From a checkpoint of a small transformer trained on Wikipedia: 2 heads of 64, capped logits.
MLP neurons of a small language model. Each row is named by its layer, matrix (up: input weights) and neuron, and shows model dimensions 128-255. Each number is 128 + 24 x the weight over its row's rms, rounded and kept within 0 to 255.
A block is one neuron, or neurons of one layer that tend to fire together. After each block is what it responds to, as a language model described it from the Wikipedia text at the highest values.

L2.up108 [111 125 123 149 123  98 135 120 152 114 111 144 120 112 151 155 134 139 128 128 119 137 127 154 111 119  73 131 100 149 109 123 100 149 137 116 104 127 125 148 116 158 101 178 138 169  90 142 151 149 147 100 128 137 136 131  90 144 135 127 138 137 143  95 124 133 138 103 150 106 111  87 111 140 129 121 122 167  91 156 145 160 146 122 139 128 127 165 130 136 100 130 130 131 139 108 130 137 117 114 129 177 126 121 109 152 115 139 115 128 102 111  98  87 175 142 201 108 122 146 150 114 132 137 153 124 131 171]
L2.up124 [104 112 130  95 150 122 134 150 116 116 132 118 137 116 155 149  94 149 146 176  95 153 148 148 130 161 113 146 105 134 188 162 111 159 152 108 140 157 142 128 121 152 167 149 129  77 146 162  91 126 157 114 143 113 123 159 133 108 101  99 148 100 174 134  93 151 110 114 144 104 150 120 141 167 109  78 127 127 127  96 139 156 153  70 148 142 124 136 148  85 115  95 155 164 137 153  98 116  99 135  78 131 116  91 114 149 167 116 141 163 108 136 144 119  99 110 147 130 150 173  94 180 130  98 154  92 117 124]
L2.up143 [108  87 111 128 147 126 132 116 182 111 121 140 148  79 129 128 129 155 100 168 124 123 133 161 176 143 125 138 121 148 128 108 139 137 105 117 109 158 113  82 121 131 148 175 126 107  77 123 124 157  82  95 126 146 122 131 102  98 124 125 127 103 115 134 110 125 125 118 135 105  89 130 142 115 143 102 133 145 159 136 162 139 136 145 111 174 111  72 107 112  88 111 149 168 139 116 109 184 126 132 111 133 148 114 126 137 116 137 142 134 130  93 134 116 122 104 149 125  81 140 125  71 123 140 176 102 137 125]
L2.up225 [127  97 146 148 143 114 127 123 123  86 109 113 118 139 133 135 122 139 130 134 124 136 140  90 165 181 129 169 135 121  89 135  92 176  72 116 122 161 130 170 130 134 119 149 132 121 138  98 112 133 142 129 190 138  83 127 126 125 124  73 126 128 142 105  90 108 133 130 137 140 148  99 137 110  58 113 158 115  95 124 161 114 110  91 144 135 120 108 125 133 148 126 117 148 125 156 107 127 116 181 105 145 127  92 137 113 147 148 135 129 120 110 136 109 136 105 125 108 102 151  87 136 148 131 129  89 178 165]
L2.up266 [149 119 147 109 183 116 126 108 145 166 116 108 103 141 177 160  91 146 139 113  94 144 131 160 115 164  90 159  93  93 147 102  97 122 120 132 131 133 111 108 141 160 148 138 137  82 147  89 116 130 141  72 131 130  74 131 124 107 131 146 142 172 166 143 103 177 114 102 133 128 117 138 113 123 123 154 124 110 108 152 128 146 140 105 135 157 116 127 141 137 135 154  81 139 107 141  87 108 113 137 133 176 119 131 134 118 143 107 115 154 100 143 103  97 146  94 158 113 132 159 125 110 137 101 192 138  98 116]
L2.up280 [142 106 104 157 169 104 100 137 135 152 102 120 143 131 129 181 113 136 122 140 126 162 138 103 160 126  91 138 102 153  74 135 125 177 124 119 157 152 126 114 148 116 135 142  91  98 140 117 114 171 159 104 174 168 113 145 103 128 152 149 116 133 124 142  82 109  90 103 150 146 129 122 136 109 118 118 143 130 110 172 133 132 122 123 128 149 170 161 136  93 146 126 150 143 101  90 111 106 116 173 129 125 142 124 151 150 158 144 125 140 138 105 118  92 131 134 136 111 129 178 107 107 125 176 179 145 201 150]
L2.up352 [129  89 126 109 166 116 122 124 168 111 123 142 118 104 131 138 102 149 104 136 134 154 133 124 140 130 134 161 117 112 143 136 129 174 113 145  95 178 113 126 102 152 136 136 125 147 128 120 121 148 132  93 131 140 122 168 131 132 118 118 133 128 128 130 139 127 128 149 143  71 125 128 107 150 117 130 184 146 146 141 192 126 154 147 120 178 136  86 121  67 106  78 144 156 128 107 130 156 110 145 141 110 118 158 111 115 123 124 181 156 142  75 128 129 110 130 105 129 147 130 108 104  84 127 133 124 114 139]
L2.up353 [141 102 143 126 151 119 148 130 129 132 128 186 130 129 125 152 124 135 124 144  94 134 135 139 148 114 113 143 119 103 142 155 138 105 113 124 115 150 137  93  73 120 145 139 168 103  90 106 113 152 150 133 129 106 141 128 101  76 145 142  89 111 113 105  96 115  88 123  83 115 127 123 130 118 147 102 149  71 139 167 144 154 155 111 124 158 159 113 122 129  90  80 128 150 108  78 109 162  96 125 111 161 143 134 149 121 148 145 158 162  90 117 107 133 117 139 133 129 108 178  89 148 101 131 109 101 103 128]
L2.up456 [133 110 130 106 164 117 155 138 160 149 124  82  69 111 144 155  57 165 119 106  83 126 130 185 132 113 126 148 126 112 163 110 102 123 122 136 127 126 104 132 108 114 155 131 150 159  77 132 122 162  93  88 119 111 137 150 125 133  99 104 116 175 174 128 136 151 128 116 112  84 112 141 126 157 135 133 131 151 124 169 162 146 159 127 146 138 132 140 142 130 113  94 106 153 133 146 103 113 109 106 111 122 121 120 135 161 119 104 123 134 100 116 117 134 143 105 137 136 115 168 115 143 114 155 176 121  93  92]
L2.up474 [185 100 163 134 150 116 131 144 123 138 122 164 118 152 160 127  68 137 147 108 122 127 139 131 104 150  97 199 133 101 133  87 129 111 125 144 141 121 119  91 128 145 152 141 129 105 116 124 133 154 114 116 133 142  93 132 154 119 121 180 133 145 134 130  99 138  99 110 135 142  90 145 122 136 101 113 148 140 112 110 135 149 123 156 137 167 128 122 148 121 147 143 137 148  92 150 115 120  97 106 171 141 121 118 143 143  96 132 128 123 152 128  67 120 139 127 123  90 125 165 145 149  98 123 184 125 116 120]
L2.up631 [143 129 167 117 170 143 115 159 115 122 109 130 126 102 107 137  94 100 140 136  96 153 141 124 158 125  95 124 102  82 125 128 135 139 141 145 172 124 121 131  92 134 155 171 166 122  96 128 117 133 100 116 112 142 145 127  78  79 159 141 115 120 136  70 141 115 122  99  86 118  86 130 145  80 136 108 132 100 125 165 128 159 186  91 149 165 125 146 148 123 100  90  96 126 122 104 110 139 112 130  83 183 165 124 142 132 168 150 129 163  64 122  91 132 139 120  93 145 109 147 114 126 105 160 184 128 124 118]
L2.up795 [122 120 142 122 138 104 136 108 118 138 114 113 121 116 141 168 131 148 135 128 105 133 142 120 148 122 105 136 126 123  89 142 117 140 127  92 118 127 135 113 125 119 162 115 154 135 117 129 123 129 171  69 122 172  98 148 115  65  97 148  71 116 169 148  99 109 100 114 123 118 175  99  82 109 109 165 144  69  87 128 137 114 120 117 144 128 143 150 107 144  81 107 140 143 105 117 141 128 139 149 177 122 166 139 155 110 141 166 102 160 133 113 136 109 144 131 127 125 122 152 122 135 122 152 128 136 112 164]
L2.up854 [141 110 170 123 162 146 154 159 144 134 127  99 143 162 146 160  87 158 136 112 128 118 150 124 108 117  98 163 131 122 129 135  94 155 140 179 125 129 141 109  76 147 164 139 172 153 105 112 134 129 145 150 123 158 103 123 126 118  87 139 122 170 134 137 164  91 108 103 119 100 118 107 109 101 127  89 174 106  77 147 162 166 128 132 139 159 138 162 150 133 126 139 134 169 134 138  90 143 110 129 115 133 124 129 150 131 132 159 158 178 116 103 107 148 146 130 126 104 127 143 103 135 154 152 160 113 156  94]
L2.up889 [144 103 115 116 107 150 115 111 139 148 132 102  88 110 131 140 115 131 121 122 101 101 115  89 135 186 123 137 121 137 136 125 157 142  49 130 109 148 107 134 105 121 139 127 154 107 110  93 133 128 124 139 124 138  85 119 145 113 146  81  89 146 130 132 162 126 114  85 138 125 155 162 122 118 146  98 132  92 116 133 158 140 130 131 116 136 124  86 101 153  93  90 137 163  98 114 114 156 103 146 144 130 139 141 126  69 133 187 126 113 143 144 110 104 143 116 127 118  46 118 122 117 125 134 156  78 132 124]
L2.up1020 [132 110 124 127 147 119 154 146 129 148 105 119 121 113 152 182  79 152 157  79 151 130 123 101 173 116 102 126 128 124  85 109 117 144 121 106 139 136 133 126 151 133 182 132 105  95 136 151 112 144 149  52 149 190 101 128 116 148 143 124 107 127 155 128  95 134  74 149 118  99 174 142 126  94 113 113 153 128 133 145 147 147 125 117 129 137 121 146 115  96 134 121 144 131 124 106 105 106 114 133 148 114 141 120 157 132 150 170 150 177 118 100 130  83 146 138 147  92 130 166 117 107 104 134 150 114 169  85]
L2.up1021 [164 123 140 100 161 119 182 128 147 151  96 143 135 138 175 164  75 167 122 127 109 109 140 154 157 121 133 140 129  90 115 158 110 150 119 113 148 173  87 104 150 120 149 158 194 115 136 105  87 152 149  92 121 143 128 126 101  86 116  94 132 119 155  87  67 114 117 129 121 106 158 114 138 122 128 119 152  83 124 139 143 130 147 116 151 149 137 136 159 117 102 119 119 150 120 110  99 123 111 116 136 188 153  91 155 135 126 115 109 125  94  93 111 111 145 112 147 123 113 167 108 110 114 180 185 101 120 132]
Description: Prefixes and preverbal modifiers

L5.up686 [164  96 146 143 136 106 132 106 113 151 120 142 121 115 150 221 107 153 139 127 157 162  97 101 122 110  84 112 110 124 144 133  97 152 151 140 119 135 125 109 105 145 123 133 107 133 145 149 152 164 118 122 136 135 102 169 138  91  79 125 124 142 150 153 147 133 119 167 130 130 131 131 119 105 129 125 188  85  63 124 181 155 113 133 141 131 155 139 108 134  72  90 149 160 119 132 147 113 109 143 169 135 146 130 164 166 126 128 158 155 103  95 132 138 101 154 154 120 185 173 134 153 123 101 127 136 125 111]
Description: List and table row markers

L2.up139 [138  96 153 114 119 156 131 138 146 145 135 137 142 143 118 143 130 114 145  73 119 138  92 104 109 103 132 140 131  91  98 150 141 135 154 102 127 142 147 117 122 102 108 139 169 103 137 149 130  95  90 134 124 131 142 131 129 147 116 128 128 113 150 148 108 106 149 145 164 167 153 164 115 124 116 155 186 110 129  96 157 152 120 137 128 109 147 126 133  94 133  80 129 147 116 130 146 166 126 112 179 104 149 123 156 118 124 161 163 181 142  97 117 106 137 132 110  81 143 106 119 112 120 133 143 142 158 112]
L2.up170 [118 100 163 113 125  89 140 130 137 158  87 118  96 157 138 160 114 149 125 126 137 137  97  99 119 100 106 130 138 122 125 142 113  84 125 116 150 129 135 125 144  96 156 130 172 124 138 138 153 168 111 131 176 146 105 124  73 103  90  92 118 155 143 138 102 145 133 149 108 138 144 113  69 125  98 114 155  72 106 112 143 140 133  89 154 114 116 139 152 135 150 162 128 162 109 141 118 102 173 147 157 177 129 115 179  67 156 135 125 151 113  95 125 126 161 145 123 120 141 160 109 152 146  99 133 149 165 106]
L2.up302 [200  98 133 138  98  99 114 126 124 104 104 143 164 137 102 153 164 144 109 111 139 146 143  90 123 142 120 171 124 156 157 112 148 138 141 120 137 165 147 107 127 156 106 100 131 103 153 126 104 112 110 165 183 151 127 127 112 134  99 105 108 110 153 148 108 162 146 138 138 134 134 159 105 151 114 108 158 146 125 112 142 112 127 108 136 170 156  98 130  65 151 106 123 153  91 156 151 100 119 120 132 112 125 137 119 101 143 138 167 146 168  95 132 107 117 141 107  80 133 109  87 126  96  96 131 137 152 129]
L2.up346 [110  76 148 162 165  89  98 154 154  92 108 127 163 127  81 137 135 150 129 129 113 133 125 130 138 159  84 131 119 134 106 119 114 136 158  96 122 132 113 127 103 169 152 147 128 118 120 145 153 124 112 128 151 158 108 127  96 126 124 104 159 111 158 141 118 108 102 131 125 133 131 110 107 132 120 130 135 162  83 147 153 157 179  90 129 113 137  86 121  66 148 119 133 194 115 124 129 102 113 118  98 136 137 129 137 135 156 152 130 163  96 100 113 125 160 145 100 107 126 137 139 116 127 111 121 117 152  94]
L2.up383 [122 108 151 167 115 115 131 158 117 113  82 116 129 155 160 159 132 114 122 129 105 116 103 123 134 122  92 121 112 114 158 129  98 107 108  78 113 138 111 145 170 123 123 137 132 139  61 115 167 135 131  85 103 166 114 131 147 143 110  98 138 142 132 128 141 117 135 123 146 116 188 120  72 154  83 116 185 133  86 109 157 140 128  87 150 104  94 136 145 118 105  90 118 149 122 164 157 136 119 108 174 115 113 113  67 124 141 131 120 130 113  84 141 112 180 111 116 109 113 118 131 151 130 147 124 135 146 131]
L2.up565 [118  95 152 142 148 108  82 156  86 137 100  91 140 146 128 128 137 118 167 100  89 118 142 124 119 153 100 140  90 106 116 138 138 175 125 110 134 114 122 101  94 135 100 150 175 111  98 123 108 141 103 168 159 144 137 123 135 142 126  90 141 110 186 144 127 117 116 129 157 124 153 122 145 125  96 115 127 132 113 106 116 131 136  99 112  98 136 105 139 108 138 115 155 163 103 118 118 132 133 150 102 121 123 154 114 146 124 130 172 180 133 141 138 105 107 133 117 110 150 150 114 133 113 138 141 131 167 141]
L2.up600 [ 85 100 129 166 124 103 130 147 145 139  92 185 131 100 126 134 187 113 111 124  88 142 115 141 138 147 143 165 153 130 105 142 136 121 143 124  93 125 184 109  60 163  97 115 134  96 127 142 128 169 155 137 101 149 158  97 127 129 112 122 122 123 118 119 130 142  82 142 156 149 152 107  96 133 123 123 178 130 105  98 163 124 119 137 162 112 143 133  96 106  86 106 135 151  96 105 154 157 114  84 152 140 135 100 128 132 135 157 153 158 129  88 118 137 148 117 125 126 123 147 102 135 136  91 114  93 129 142]
L2.up625 [123  91 133 129 189 138 118 169 109 165 123 110 148 149 133 143 160 146 109 126 101 125 122 113 163 167 123 146  99 112 131 186  92 149 147  96 123 121 107  80 127 118 117 122  82 108 106 141 151 111  88 115 129 136 127 137 107 129 123 114 147 126 158 110 147 101  69 139 172 128 156 122 121 145 107 115 180 145 111 135 158 178 149 101 137 109 102  95 125  94 143 139 148 178  95 139 130 133 100 146 132 123 161 134 100 120 171 165 189 171 136  92 142 132 127 132 126 125 143 152 121 141 125 116 134 102 148  97]
L2.up665 [120 114 155 132 125  91  98 155 106 115 116 112 140 142 119 138 116  98 146 101 114 177 117 117 115 123  88 131 137 137  82 134 101 146 136 175 163 149 145 126 122 132 117 185 155 146 114 127 106  91 114 162 148 147 132 153  78 151 126 135 152 141 170 146 140 103 134 138 146 144 148 131 102 125 128 145 131  96  75 129 152 140 145 111 127 142 136 148 111 118 134  91 145 148 101 125 113 151 164 147 149  95 135 159 144 100 148 170 149 160 114 112 136  61 156 107 118  98 133 134 114 106 129 151 117 138 145 154]
L2.up698 [123 117 145 126 126 112 122 106 171 133 119 128 136 123 119 141 153 133 126 140  75 147 115 124 120 120 119 138 155 166 164 165 127 106 132  97  96 134  99 124  71 164 147 110 153  69 126 154 135 174 125 132 109 119 147 118 144 123  96  87 111 120 135 119 115 140  89 161 119 137 182 135  89 147 125 129 122 130 163 128 148 144 138 144 148 138 127 108 132 142 111 106 116 141  93 125 125 123 147 107 141 158 154 122 146 126 158 149 139 128  63 126 124 148 146 126 144 127 141 160  73 174 133 102 112 142 115 103]
L2.up714 [134 119 144 178 102 105 142 134 108 123 153 164 103 117 143 139  90 143  96  80 154 156  94 124 115 101 106 142 122 138  87 150 153 120 159 191 147 132 183  95  94 111 101 123 148 116 141 125  95 128 120 152 165 134 138 133 120 160 109 153 118 149 152 141 126 130 134 159 122 166 141 169 122  76 145 131 136  68  72 103 137 144 143 132 141 141 144 147 134 118 138 152  92 138  90  92 130 103 137 139 165 111 130 127 137 135 138 121 153 173 116 117 115 151 147 138 113  66 145 173 111 139  96 115 136 150 137 146]
L2.up723 [176  73 136 167 115 130 108 122 139 118 113 117 120 152  58 168 119 119 105  88 115 154 119 106 129 110 142 150 127 141 117 172 142 154 137 131 120 137 138 138 110 138 137 118 131 126 139 110 136 140 144 112 157 189 103 147 133  84  91 134  98 119 132 139 130 166 130 143 128 140 148 122 100 107 142 141 174  88  85 137 182 125 115 139 121 149 184  97 107 104 127 138 163 190  98 132 139 126 102 152 104 105 178 153 157 135 135 167 125 157 180  84 123 136 123 144  91 123 127 127 160 121 128 105 148 119 100 127]
L2.up877 [159 110 124 142 144 101 129 127 136 127  73 153 151 120 130 131 132 141 108 147 136  72  97 118 157 147 113 133 117 152 110 106 124 120 128 112 122 128 157 139 149 184 136 175 118 102 136 129 102  89 122 124 156 140 141 127  77 157 123 119 169 104 129 145 124 150 112 139 135 155  87 122  92 171 164 120 151 174 104 114 142 108 114  80 124 113 150 165  99  94 139 114 124 133  95  72 116 119  93 152 116 147 125 133  84 118 156 175 119 115 121 111 110 135 152  70 158  94 127 143 135 116 151 151 100 139 174 131]
L2.up988 [159  95 146 163 159 130  97 105 116 119 102 118 126 156  84 142 129 114 115  68 141 163 127 104 177 120 124 149 134  64  73 152 119 164 110 149 131 134 144 133 100 134 140 139 157 141 145 118 143 127  94 138 165 193 125 129 115 142 122 137 145 138 129 158 111 125 115 157 140 163 166 170  94 106 137 191 176  87  56 149 176 123 124 151 127 146 158 106 119  96 150 120 145 153  89 102 130 123 100 160 159 123 139 155 188 112 138 162 134 154 147  83 116 106 138 143 108  98 117 123 143 110 127 138 141 152 114 133]
L2.up1007 [150 104 160 158 129 144 143 168  78 135 106 126 154 135 125 159 103 119 160  72 132  84 112 119 127 113 133 141 120  79 116 123  99 142 135 125 112  89 123 128 123 157 129 143 147  97 116 159 146 142 126 131 147 164 132 131 136 154 139 126 139 112 147 142 141 133 130 134 147 145 170 123 104 159 116 157 189 135 106 105 175 146 109 132 132 107 128 191 142 104  97 116 145 143 141 111 146 147 125 125 180  88 150 132 161 130 120 160 168 201 132  94 100 128 138 125 118 103 114 124 143 115 103 159 123 104 139 147]
L2.up1010 [138 114 150 108 165 110 118 111 163 138 121 187 161 111 111 154 162 152 118 157  98 140 118 119 114 127 119 167 139  90 115 148 149 114 126 145 124 121 155 136  85 127 135 106 146  69 152 148 150 132 123 127 106 142 134 113  96  77 129 175  96  89 103 133 131 142  85 120 137 159 137 151 117 137 155  90 130 115 126 133 145 176 133 155 147 158 139 140 133 101 109  76 114 146  71 134 138 114  87 110 137 198 155 114 162 110 146 146 151 140 111 109  91 151 127 139 155 113 112 157  82 141 121 115 158 128  96 109]
Description: Infobox list dashes

L7.up221 [109 118  97 142 135 104 111 158 164 114 114 148 118 117 152 159 124 113  84 141  94 203  77 108 105 124 135 176 140 146 173 119 142 108  89  96 124 137 151  79 144 140 117 129 150 104  98 106 147 150 135 137 152 106 132 124 143 113  80 134  98 136 160 106 108 142 100 113  96 108  82 139 119 114 137 111 152 111 143 108 143 120 139 140 126 179 112 106 114 131  72  91 137 139 132 137 137 117 132 122 151 124 106 122 148  67 139 169 156 140 101  92 122 124  93  94 117 145 115 159 134 111  90 121 106 143 111 112]
L7.up313 [139 117  88 105 152 165 150 131 168 171 108 121 140 145 104 134 104 133 118  82 115 153  84 124 120 124 140 117 134 107 133 107  96 197  87 100 112 144 145 102 166 111 134 142 122 106  98 147 171 132  61  97 137 115 135 101 117 109 113 107 142 141 144 113 136 119 100 124 136  92 142 158 129 134 125 154 146 128 129 194 152 134 166 108 158 109 171 135 170  94 101  95 127 148 117 132 129 141 113  99 120 119 112  76 134 129 115 146 164 162 140  74 123 122 121 140 142 114  96 180 114 123  96 142 164 126  89 137]
L7.up850 [167 118 147 139 138 134 119 152 149 135 105 152  76 111 124 146 129 161  98  96 107 123 119 145 100 104 126 133 114 118 150 122 119 117 120 161 144 116 133 105 124 120 145 134 138 107 129 138 166 167 137 126 111 131  95 107 131  98  99 113  58 116 120  76 106 171 133 114  83 137 177 135 113 134 124 101 168  80 128 139 147 129 100 141 175 132 123 123 130 141  65 123  99 145  89 122 109 138 113  91 147 111 111  93 128 137 128 169 171 158  94 140 158 153  99 128 139 112 130 161 120 161 138 118 133 135 118  89]
L7.up870 [180 128 111 123 177 106 115 114 154 142 120 140 109 147 140 136  70 152 114  98 114 144 124 146 146 141 116 166 100 142 137 129 126 107 156 114 135 151 132  83 106 137 165 132 146 103 124 127 145 162 154  95 129 142 120 120 116 103  82 147 138 126 130 144  69 123 105 122 106  96 111 106 128 114 142 130 124 109 132 148 127 146 155 109 107 167 163 158 113 108 107 118 119 129  98 127 106 164 138 113 129 143 121  88 172 168 134 173 143 154 118 123 128  83 102 139 175  82 127 165 127 139 131 143 145 142 121  78]
Description: Article "an"

L5.up115 [115  97 161 131 120  98 119 158  91 132 102 117 129 143 138 142 129 134 145 159  82 124 145 164 130 141 128 172 104 112 117 157 121 156 126  88 138 116 114  91 153 155 113 134 130 131  51 130 107 147 154 108 122 135 125 176 107 112  91 111 100 135 139 122  61 130 111 151 155  94 117 105  89 139 129 100 159  97 108 104 147 133 144  87 138 158 111 138 130 100  92 102 154 169  79 113 141 114 148 145 157 154 130 171 134 151 119 186 118 118 147 116 132 109 149 134 142 123 142 123 116 112 145 126 131  82  99 135]
Description: Word-initial prefix pieces